From a checkpoint of a small transformer trained on Wikipedia.
Size: 12 layers, 8 heads of 128, vocabulary 8192, 81.8M parameters.
Architecture: rotary positions, no biases in attention or MLP.
Training: a variant of Muon for these matrices, 903M tokens, 6887 steps.
MLP neurons of a small language model. Each row is named by its layer, matrix (gate and up: input weights) and neuron, and shows model dimensions 474-601. Each number is 500 + 50 x the weight over its row's rms, rounded and kept within 0 to 999. Numbers have three digits each. A neuron's up and down rows have the sign that makes its largest values positive.
A block is one neuron, or neurons of one layer that tend to fire together. After each block is what it responds to, as a language model described it from the Wikipedia text at the highest values.

L5.gate70:436495473543603433518511531427507553498489567511583578509510528540506467483444550469516451445472489523507522479557452507421467575468543528434523546506453512529404621583517531505477506473444572517530537503560472448525506461582551493542539572373464506553565414406486518513520504500566469553420502461429560458524467436489586493507418498553549508402488486477534577498468478535513475460502
L5.up70:439468518509540490444429605432497550478545411493399516429558529516475543479546616498502525512532489474464566449505467552417504509500471445454521488469503480474517569484480551397445537522469557549482560405538462497545411484500583536523461591570508498551538520521572444472539515557540492506465504586472527420496567458495461471494552531486487515476540470411513513502522465501504525503455
L5.gate372:589462424477516542608439510506517431467558453556533542524409454547473447435426547507532507515386548544487525511348518533498496525547467540543524420534445535552432522458463554456515519525426526517515533519512566486459435452558491466491555509518522550347457511510565519512471548533442548501507547544473491533524467440447526458505528469433507455520486573470428466510478479541471501527510
L5.up372:513469546519439560502519463526483517450359375477588562495576533414407569570493459476517521514400572555450582485513505433474523507463542505557474418487456474538470558529451472466515485487493494481421437491557479464468406471524484534388553577543494562484547492584491517495526506500546473503410423452485497491496532523414468558378517536564465557488463460484535535601518609448453508497510
L5.gate583:480477512572460505509510449523630601506453436526516468444440541493498472526423502513488560531529595496584508514569395438525541515434472493423369503458527517497514546464511416530441533472512510403536485541564489546443535510456397378483474486488478497466528389378483529588534474496436460619507549518436538475508462489508505520536546544433525542524485561434574450590647496485507445488534
L5.up583:509535443470411534559541476455468469485506484559452395472556518513504508432547556463556522480568436397483534510473454563515611483582527513481495475543520420475534506451492509482427374557516551528412528479500533544550501493477618518504493539477552514512510520531563526456508496504512479478480540501498467451428593534487533441470523451585577526462532545454526619434485448555586390472499
L5.gate609:505573408546490488566480554510525470422554541543540469520471502570524481593621562539435502580519548501505391469441498564554515510425447481425523478526481545572485603519451545569477394559554583541430421545492630537598474542480505511499501529503483445488492512441480451428466476493539533542520506564506518457442594489484493577567443552539491471482525524553506533504544617525527541388569
L5.up609:541510515458552505455563459497441498459520439531440551461408552533573464509421559539473517539498535549563546488472470634504496502549478526562492486507493533468463634440485464491526503496544466557500569518608549510539621481436452516554472509407480462450448449494481488464525494529568494422472529517442469508512512510527535530468473448516465584437388517511519480472456444551478536482504
L5.gate626:526511492558485524518451493496450421508492454511515535582510509498481533503510492547575555492498501426503426476552444515466539462479451563542474557575497534582457420487525484519501516625535499473558538585529506518493504584545485568503529501459540433520490444487502480390519493549599435578392490446558469503551553471468541551477440459499492472490561534437483436439461469543542508625474
L5.up626:460484469432495540426492557446491513431562426425567453523474516484521538473511524591498410544543460468395447474519503475511504524527588494524513563540554448565518514465531477385482479529504552431519527586603500522561420500396534585581485554496475458525470584498445550481462522497485551543429514426495501489437541418464522584516508512438472433564444525554518574438554525549511537530487
L5.gate641:429454488502525487509584572433561552450491562534572475503554456409552545506533469458509458490494579489510560516507486519494504461580599469532587433528459593555459456481465536408523494530464487519602575494485604449502596556390460541484551428476489520552425479524483470546490538472606435496538504472472606461400521417410582436465495576446502515483552409514418547471601484516476544488607
L5.up641:519406572489483497443540530439560444492578525556536600417513520428458526530516509509479472540453540449545449430551510587506592513442510538516442494552477538555410479490522478547529548550435521586445413561451502457456554515508514595484494481445537477559523540467525527526492478490594458412482602528489488531416481558526408449557473510450416463463459534576535544511492493509434456554509
L5.gate663:498475549516563514513408503435553501519514405555530469466496454581514367465448494385514477468535494530457488475424483569483569504502505546495478478527420499556483489458448484498511494497557462471607516476589483491427492487474521583457480510452422474482463374475576429493511438546566542445464487488471539521547465418540485439449454478565656558497550497448516422416567531602432558452579
L5.up663:533396455552529494495529436545499445497572506479412580583493398522476534473549547490498498520546497500490513578489527516466489504460465543495383519552501520546528544452422462526507538523526490507470465499552499455551448549542478557510453589617447479526545483482520491484521495585482578450449411471542521542524536530440543547547501475427568514492508513539483448503536610446540526572496
L5.gate694:468518511545473528526420470468545635486511621540491475451457506476562552496551497407473453545489530454531586463502544436490465453500494482449470498465508547491505497487473464400461487605496500459376509506525542501423524415608485418628492548525521454534502563542434463481582490523581593503482611443429455406528466500548550435546434460548521505586427449495491488529547477510500615533465
L5.up694:470483485514576424517530492431428511593482624525523382508426455460480606612521498500521507474470593464513543534418526501571467532491537506432499535460581436469540497562416466486454458517476600558564522613536479454458443448570504446513498486542492559490569508468449492489518445426609622433538632561569499502515573565465534475500486419541571511561502417478469541508521497583562564481508
L5.gate797:480604532506496495543513461433442542413434518559474478422535564493533467523588506503481413520513485546558491485478500514443509586606442382497448527419500515454470495442531492441497550482466502432504463493473495513616487503520484492433463540480521462456530566466499466489395594460513496536533494629506476525553411444536466488520452417517443514509479514570397486484387524484592537516524
L5.up797:501473429462491509441447470490434444398541553539431531527466606473486548484371366467491563555439498449471525525516504440523500599499511558487509434542449482519528589465476456555568492572526543489436613484553413460503415548530409534536528451426534381413465521542527504468471520531472505555512480482563557531537512602426503413612589550476545552502520471501547503526541535407461433477460
L5.gate849:495407547587486575503530533524548487576508613588466394551527499455540474387581542565540532515456490432539564370496432490480557461458561485517500577534540544531478552409418483471527583476569591518484563482526451552660488532477469588532550439483482509522513583467520517473564419508513536470492494528451445488534519509432515543474462539500541574520492519546539542508479515507536496490435
L5.up849:575470510522447410512507650566547478449564529467476459443447484443533538483465440524544429465461447567583450387537449503461584446600408531375483499577616538434400517492512549426504461500514462511464481491512449517531454510488531479524577508498591476458403511590506500456456569481499490475459503565574548530581543521488485451562524549542457506503448442519488464513527541420597475435643
L5.gate1227:511553451532545469508612482536503562499531480443477488511440494472442538540476507526455488502496542435452465390513507553576491548532525520517397527536541585532559617453499524541399488573550424526574404538619489466441506553614482478479520391446543594499466529409426430521546579498538513451474595456433489486496509502454478449547476475489410459552433507529506551453506537556525482534569
L5.up1227:540471429574491420516530607473468468500495498421554445509520477465446520511430479437562475463495511506603570503592523443497551470518541422465543474479502533582472547634472460575475496525569565448494660442505419510583547505483522478458515461500471538539587544493516465456543460511599601560491551536567595498403461369511456453483481560596588562555534500535435566592449521646481520552584
L5.gate1313:484481509496392508496465458548491510450564521507563496491481481532513408544560524505512525441456508592484523479522538523403512502505543491496462499526526496524434541453477496513500501422597489419454552484520544520495515456462468515494491554447520538364457530607547616411462577405657515415510486501532545490470469487476546524495563560554439454508491477498512572473463532498426502551546
L5.up1313:544526560594465535525506410480464547491661410385477447475487477538502590504526548485445506458482575551542507518517443577409513488482436519508450519458539493442584509516455469512509540535496473507501415509572588408487529509535470516651457489509520504541480580466597527464521527487531601563466550499416600476567547528473414455469452523546477583528475518491461432534506558546471530627498
L5.gate1382:589456377515596522540525395468476574530494467513404456482468535517457555445463628450566461520515416526432488468498530496510542522487488483500481511468499517497510528453611454580413371531537520492482556574650461458510427465455463579399516506403517588522570459446597497486513534488543422440557627598452544505459493451392570507423422600555523490436572464540493505555440434470525529563477
L5.up1382:525496519377463573509495530474460415490474396554578494581516447502511421503486478530510605527505561472510438438427454535480442517515527492420411464471481482508536515504532484493475500515466524474413563502504457541442489460449453637530562422589514492406470560524549413480534563510527502429502497586591610518426508467462499515480514466453496393518499408552525457519444447506472533496426
L5.gate1542:560485448481523444464471472564476502458483444534535459542474457458586478524530583494459542433474515542501455492513520521542520535444505556521445381519459642421493455517572433535526471474426469469513530580579480570460580513492491587482446492413592512579505585520495526560497447459365550492446529560541517485560462499460573430451441564477412422548457538518456567543465409559478467555595
L5.up1542:448477531489546490501499568538539538564491566438454606473547560493415537567531455476499526489541581490428548567449479529482510514499441505361517549456469487500546496507519524587520539537499515481521599473566528467473472513470527563440533542413508482573481582447583505459482454595479569542523491496546470508434502464502472479533541456492438457449431577425513558613499492463536471622510
L5.gate1601:469558512544476444429530435434515559481470539503513471493411459562550523442460533553576503543543431499481450448507478506493544530502482449444457539478399556575449470522499535454480467530472406455585538482537490529454536456517515482536535509548498489467478406454548451490565500464496513489501483517546573448546440427434499501507489460492402418523601512509495569525530522605507557479484
L5.up1601:510479525430567531452527478495492475509532464506581506530534565445483517503509463468529428536503437530498460500510497480453531531575509529485496462496485522510454459521456471463568564560514486484512473534570568467565426544512398434451478494430373533494461379493440487444513510496486447542490462487416437501485514485457530512462512540446478568477486442388638596526472483448461560481501
L5.gate1677:614517515495493392473479533488524488479458470434480483437555481423466462468475443434426541568487492576579519449441528466559494505588556532508540537557579559570664457487457539495447495579463458437539613543572444572453522481554493505482557495441567577537508512470466467429508460427523476488484546456551579502397550487492532460619435520520521513415483486525455545502533469531531506439492
L5.up1677:497441551527501505554536480433404520554585508571542453461445522454407535438446569422521452510500555497464468430538525501472552430594535533477457475501521497471539490543578507488476530512455484515551566508530442582472570491500399553526460490497565463499530441428528529448538524412576513515490464508549513490514504526452538493447490420461470493462505484485463470430561476561412488462500
Description: Comparison and relational prepositions

L5.gate149:472481447417478580506475463559525401539546410521477469513562590516555520440501569410520365596492556438493480456530491430337463482452434494534496612448468483512497516458485462492483537490515608499472519460618628484515481518561548577545490591545560583498442526556474508509534554520545471567526475543514535450481442522481434471431523444513459544564471550570517446489481544483573444576508
L5.up149:512510543492470508541435495513560488445547492445562454446466470588470575546535522461485511483476590455472468427548528608442530573465434522451618428449436522525400545566458527598447462496516470485425564511654628513468532496466458446590513530482502495471501492433555571509528542560450552482488512555497515485603515556445529496526538443474453561521375430396565483435489481479383464540433
L5.gate166:521478435518503538532403448519431472462443531605442501499475572523453561607589428599409505463519485419535447498469525545484364392579485521588484515489577507581579468529477518586529481603436443491487530482555513423511485523424554593529515451573561484574497571498570558554527522522424504533443541586564503474449538642482495513500427473584553539525484474457510525476493499432572585503409
L5.up166:539585583510476471458496476536478555475521503575460439540485508530509561589486520567510574482503447551518535477454614498589535581529523513517520473482453496483563532496364523469556474542473484434494575484493538490358534438507546515463569544547531524489441634559416395476480515597438472584553512523520484553423613553393526529444470506598415513489453416424447556524456480503443498498478
L5.gate268:582437508383508495459585575548444559436422509452461441454450464481539468444538489459467452525473577514453457519446470528530456496509483533497508510550455425479485506496483475444473432432572561413552498431484501537669528510482446552503504524552492488458514466548443560572491557512530541612449476499454511419436555507497535551446469391547490463503465471543536576458435452486498483511510
L5.up268:437427522463482447413445459505457445552365496493456517483556464516466509536521454505449544422462513427458537587552516523444497493548458537547468497528553460404522505573464474436489466599434543516517451523514501538571509422537509515557450466547558517440618454500496593509417536510474534415478525535515551447495461577386533450506544461535515539453565457396479541563544501528378415510503
L5.gate562:468525478446568519497522496533536531571633513497466497484544428572550505530495547538499468534495405519605413506533477502491500434537451447490478400508441434558505495487502369566406467480451513428505521454529442460520485581510466513478485478555497504513452490449475581467540450500498485468535470517508440487531516518461491519524626426515436589501445509496398530510465427476519555452390
L5.up562:521496597498556580532447414569519466438344463561443501513505436580445538526588483530519402513588443509509437559360522545487532437464367506466479487464510379571532453495487418525454501475514484512479548556505576529479371460529470505535502504490533576546603503567497461520584438494593455518521546458572516550510527470534427532435488568494475435482513486492414478452512584489515475434600
L5.gate669:422421542483522539472413483585459399516500465514528466522532530456476521466489504490518552465502488438465498513533512556560513438559412592440424455492584498477528464473433504567467566559435441561479477494493448470522439495526494571592493522485537526423399377559563451478570473572570435531515514482552573431601406494555559522496572519461472490519515522522529501480524417491514552470482
L5.up669:501506456440480461417509487483502516615583497542533423418510529444504515435464556455512520442570508512575464483497469509438451499509467464539499572457546485667455516579538584495468475500499460403565505481606574492486535491552560502407518510482487502475485504451600508470373482484445533468585534474441587724547591531496575496521489535489536481520443541552492552452468545511501590530500
L5.gate847:480439577462510510481556504524500510463542473540479539431506492472486529543463464598507481503507456553498485536568445526519455470479482452476635551611500493377521595465513511497514526528514563413537415443476551493465433496484454417508519583547497447435517494505540547493538411428580562525460538381541508482461512413553480607517489503543474531459424529495588521605486496510563491568556
L5.up847:472481512366494438503477557491516461547520537656500544404541515614542419465483518503487510495501523509541539516498526444472546479540497430494578459530406520515488465494496507472494446520567568435447468482484448573463500384483549551523474534525556473464520523503494606537482504459548411565521532474494498435468496513469395469562386588494507451478515503439569427556452604529478479568488
L5.gate974:468469459515565455505440557497578456538454488473491471511563573471499497482467490534541588609497489517533414342468455561472561527566481536559512441476555432555488467413527437498545547437516492488414463434576482586503389514538486486504489476479499498418488480493582495537459568473450506582512465556513549545545451474559579454540604466462457537410398503490444456403493535512545615494505
L5.up974:536508504497480463481594493486514586511526414540508480521561469520459476448527496476491605528453426550507576480523513598394548572451437551531508503474457518490540537524505479427417587527449485476421501497552504540501590533512508431523480462532481474413459511625536547514447502557603621459518472537546576531526498588478520479528528468489439437514430514466487541425513482461529442521402
L5.gate990:501480513557504428628582432401546497490504587678432575542545415423560433563442532453522498511431490470393440480467513535455500418559436538511551404467456462373488505536445554552533455557537460485443442577477455526505494535603611497560490443467455493434565522438531510530588420461560508495480434485393440502531418508549518526517426424470513417473460567514575567389451519492529455429556
L5.up990:522521521499559548542457389487556454474417535459447441468439484521490425491462407461470525522434485568482543531522543493374498603538524505470520478473383438490488481459524495538498539513495527538439504527532466533480457477535541463557509548479530433545580475473466526555552521518434495566515474387512439585530390475476412502520550462503504464517521430475474499495417565511487497476592
L5.gate992:469412472535507650553460528548615584555447480524463505518608474580543469523486584511403491451456500488527481477585567553471475521513515521576425531491473533431526440476432630470450443561490512447491470492522529466504454482582474520554611532489455562614514521484454559520628467492437493562562470512449521529497500505471522589506595557613475508482524496465501534551457483492588455610486
L5.up992:531436422548479539522467548560574562440580537459511360510386425546602501502588618602505521442460544531502471535505515474563454468512544531556514443579568495514620495494439570442373576468482483362441524531547528531440453489516516552522493569444502526467495470448509542494498521474489491586546566475572436538504434544438478421507466458548493500439489595434575489562433492514522521525423
L5.gate1303:535473511512484525461400554533479522506515524499439482533503475477417468487486568481535486613447432489514476490458624524445516552484433538500568462434590523561511493527455444474418611459547566481521448490531543491451521523410517518592651547487506495530485351516563455542498485493489545483472530462562478515490403508531573598518587415505500543449526476498508617463597519502492511481466
L5.up1303:532478388519531557509487505456513434494524480488504509487507449511496574495478609564554415456488542479505484617489501480544564556389428502568492401455483497422473593542565508519473530520487539533439498483554507522443459497521440615471519465496494532513497474393585478522445484522524360540592497540517411541499599584532577572559465472473480469543511443444466546491545509399472457448496
L5.gate1307:509480537469463511498560534484472473435508501549525465555563505500471463488502500449477520533492581515474524437483453532480507519551520577602647554569453524440464500460446498522448518555449523407535517474412519527535493411550490521592484418528452487521414497467439520541485549508564454446559520637497578586507574493603519440422536588471460521441485473460550459467536506477490560548516
L5.up1307:431570580519465457502520519519433491526501501466460441471477477421497385450459482584484559537504459604504470483533607564444516560513501486501508588480532594492480518597580582590537497455400553419446492587490481565515473402582639456525512506447524472493575485453526516490429515490446579599507414527533493480550515501455458510369495557451405520469492531580512506459517432479469472464549
L5.gate1443:520486534547452430466487500539517492489426454510494578517454563502616482561514538461473470546450476446515434596436486603464493471525412518490502471491533488578495542415520522532452513520492519461494450509598563555552574564482474498558411530475513453523431542455576585485545538551557497545431427636506501453459515549507547550450520536445472573458432532562521477444455466536505510499482
L5.up1443:515552575518360446417494489443562547432562449538468451512506453546556456486452579543500507546503502564486521528537576560443490528410498466607549491431562497475529442488535499503472601529387533457562524480589581538514521456539502519554415448539476413512479573568593566543543573550491511444452485535532505522511571538548569494422510449625465502531460483436519517499429528528515525475434
L5.gate1592:499478580411512425482471573496563529507557492548444444480467502565458557492580503414491490495477448480563456572510593516452506557470506672347525501530471445499604487493458529549476634562564444487531556559493562516388551527485439600474554486495554593542472565545544469526510551545468499580492470466471459508556487567495510520510573445523382459514460525430455494427442499499556528478456
L5.up1592:577492502546492455442461489456475481439440492501529475424467585500556504517507479465520511512401465536507509559475572558478450448442578546496481500527503450391484474445481510380536492505532469439442470520494483483396498526530533465547564507488476577477456568501502507491551457495525476460533546471505431516465567590411431472469426500512429508462423496610524449554513481494488456500469
L5.gate1621:513480458467433513502560464512438524440471544491522513450436575490529468487415488517476457491559534525567520472491502586504583504500491461560587508453494603479457481561455538491478499467503472524546553505490604520468470506551401544467593486491503363557490486597490549479557478527480465490506583598491480461476463465491493549461518491499507543435530512492510476445593509512492437546623
L5.up1621:529479465517505459575390455507499554475438525547485351455488478506621461439551439427492529536513504508506516478489484524426574574447476460614492498484451480473582552525485503529542511479532526487424397516536488468576460636441516553482458509371498451482442503474596560494597545415561436544456571500548434386452494524554525519432512528458538477523510534436542460416425489482517422401420
L5.gate1671:528531430432467546469461440492478498443454568552454554503479622580525543478492534534501447520462468573501525516412447534468478480531370494515471636560426440498490574514490493509573387516395598464464489493466580568480527517412529551403514581541544488529483555523463447444522486481489510441423610537523488600521488548560480491496476445561494463509530387458412470546532467530552470514461
L5.up1671:496443541517512474547434545540549412483469502539405523408559537621468503437576586556495452497522408536473420546529542565497544544512514568518505481432508415480579522466490511480417457535398566473439470485428573519526513480459523529416460609467472419479561553463497525546474443466523508380489535479671368598503513557480458491434540482465572465542448458443430516476537481501473488415517
L5.gate1713:507567462477586466513421604545466571505580425407536541516503501499562456582433562467524547521448564528575502445486511555546524511502434452604447511538537477521473459549596497444514522543414594595576525431670575566442444542552527617438501474477585575541516583540494569513482549546518488524481431544414573552537441559513494450505527505488472591518454532522571549469465509493490545481481
L5.up1713:501529515456494453478484422516553540529499477573588567588532511515458472480493547520440492552393508484489416533549398534618473502632533500560577490528576475459470395518448549533525569585441566493444549402558503575483469522522587594488519491567490563504403602503564521469543566530509541561430441486520513413532494540467531490524497632520493512450458480469490430480552520534523532422535
Description: Personal first names

L8.gate990:546450491534475491500606467412587524497482656507515515549566528478367513407515480522514525553433503464471534552503517433496493435451485486525567511468539533507448440567371493456542486547454485484518477469574452546487507588512448519543472469632398539503507431493601564518528484451524521474456537494494563540509425579475484465421450558481500557434597484425507434513526478572482433452593
L8.up990:489451513611513588563515532528465514529476508516558548406539520573508448517578493530447470407451611481574463384491564528505472462458560467509440533475458510484504531429362629521460556596577478468348493483517563544532564549535505561548621435536467494425528512470500518438577561559451611488530464526510507475598423467474551493568481498511522466568517486497470528478422604476467459453491
Description: Phrase-opening function words

L2.gate201:510584500455471452587484516484576517568539451440524518471572547480378526478497530586535513538486420497506499424600447475438587467573528507471482561532522526487453501531509404494502534518560531552440507457508609483473504531520533608558480444557482469515513598479453549443503538568494503606406447525495625595491490553512472503502492484452441533436543492501478522511421499398508489533520
L2.up201:492530508528501484547472503548556379454449464499550489420509533561476536526577594548475590449473480486466498396514552569469495500514392472555499536541523504521427516499524496558391564457507464445492464487610603485477527466450538503442476480522469498469602474524412452498426472437514463560479494495598532453524442532485516508584555516490398519385409574441554463456466499546544425410446
L2.gate758:554486444387582509504513553554476624487513512518455503482451531488430413443521469612490471472444439566464441526522445473516387496423567479461505521592531513580425461546499443545544472455506602526555533580536487493500453493479367560525504508553533447382521520539571568470398462460469443599444517508676549517486564521451522579426541543520518588430493543462501417488495530484561469465591
L2.up758:558487463496575471517551444487490492503440461526516446450475462517513493469536472589525478509492492530521465555537599536601571510486535478573503423560531465514526497630493506547464496476484500488466507516405421512489497540449522554474582504493564349425452423499434472528484373450415426515500529545517552528550466489542478487541470439590442548475485540514502501434558430569631486481578
L2.gate1447:463550463453541518467483521525450509512552444488436400541624535519476478537514463569568536420466457485377523538433544499451572503401516356613557521533499479474520530512424515572555463487482516482463452597565553456388603513562433465452576490566471449465518497530453559447544471463443440493488484520572482598469500503422494383465389464479514563521504450500428492479518537520482548503441
L2.up1447:552473529439522544572493580550490515480515486575490513628504466418480543496525499607418435469482542494514449459480473512532436421491468521445510477527521453507613499440518552454488415495407491510577478471589509540524540448419427525502557472558424478479532562478517463484538460619545586431555454569451464515509442585466450430483411497468469541491550499443483550461483442427524548504527
L2.gate1690:467492492510513452485477539549534436455382629493508372536514484403484491401582601464476554453508499376520600467509578426526516557434514505423602431588521472596544522505489485528524504507497528491546490490398577611399415464363515514476402501510447463508587468585464549537473521544528565492516548522520485534510537550473512409560446536561498520384442519541429490436510516539529490496433
L2.up1690:530546394520542377404559402555454527572480518514567527523554443575633475460552477429456404451531515545528584446426453544529477536536537529504478474532508517503595478521474575377468589495410452513540480461527502389474563378523430455592509454564455415485521464455533438470406526506495493472585426592559487474464490546495491524474483403453405467518528470437518493517542478527455452458487
Description: Personal first names

L8.gate1374:564462432487515481502497504568481474521444605468484544492466577499555467583546492418482502535444410436470472474445432537428439568474431548569552561435526499567438493530498422547541455399556467528514598506551546504524496543601498611492454494511436490518515618573480485518455466519523452487424478501482510569571585506536623518368489491565515459537478524502466552524521402515551498481470
L8.up1374:471611515480499531525428501469452522479464517516463584502510445489503498417515575456499567451590456638615449506497478522513454576431494445612456583467410473508523459487443544567510481487546506399468475492460523559534588554543413545485471435489424512454427421470404523441508589443530527443495584489450515429478557528508550514381463491440489489493428555444546446558427455490490514387611
Description: Person first names

L2.gate1070:522539554557423441516575446532505560551536535522483472507470571510511530494473653495545541438436544577588499463521543489477468526529475487571476443534441451399477552495446487496505518462508515537608512493449500493521497522540520454467550674485487543493517516530494575381504529542487499497537489587487425495473502487488452431414472558600477528473418504482501491446542460460494567490501
L2.up1070:531528590534445559552467517567500444471499494488498520567450522466474504555478605519494436404412600441521407463482518419477520529512508532515485548544440476532438457484476521485494575463483534478521401497415548539507486475385459446473420474480467549501590611503462542463465482509531554605509475551468534480517545380516483509489533508486504536490544409434503475450398445605532563519425
L2.gate1362:506532549485488557545528516513512468505492480456505472495488491488510522456522421496464543539540564536461411466451623386537496464488453525576498495482493486524521447595471481431634513498567472447479443468433548502472475552466507456427479562460525557431455500480465445534389407421468488489474497534529559526542492484504483529568550518506494486441540470377538453473617568377502475434442
L2.up1362:473514479604465519534429505459524658466537474579512581484521374559539495427417520529544513465507527511521418494495536433503517403401488475558467542507547505538531581570526589457584475560498464504477512487451566463529427431571502531502500604498536455549465484441504486515484551474542501543512588590537530415495533524507535500546486495426516500452517536469551550451481493497473479492421
L2.gate1370:503497525549467556507536524588477494396463461434417384534464533477563534476546508505593498460476406457498591534567527501449424433472470477582431415500435585526522537556418550496480501614568410496423406561531460445452594570512499534519515539514471482535516460444503463418488514495555520482524502552585490470485487444572449562458534507418491494496530489454457443468531457557442541459517
L2.up1370:471516434480501420521469525579540512561438596560470560467515460540649488458502547623466584504503601607492498467466471465533542566497515503553483569427403444483503547423448525537541511563512505476470506486503498473537353521537573476515463495472471604534493508462503532468494499482500493568536513526392432518443532487523459501586463506452431597527495475557487465414448450497520498496507
L2.gate1676:489456441547520521538495493536438502564484492498531519514424530426566475509493601555395490439415537465501418483573507429498478550444612565474561564581504405559427439498494459431507480557523517432394451506454475473546449540468472581527546427471569506449548477391542510506514533584530536541509581428578496488467573444520461515458454462431550497500482467454465519554563530462426541522491
L2.up1676:420524433538433536482570499470477465514502452515527451429480495470571458503449509419386563524528470486438492464504500556477473517504549517506510507589486426540459445521531512427437457498472540436546564454419581524460443525461476589418418404437554555545553601475644478562482413531547546529439427505507585536500478527493501475468470474563539479585467451492435525417514531543386538545425
Description: List-introducing words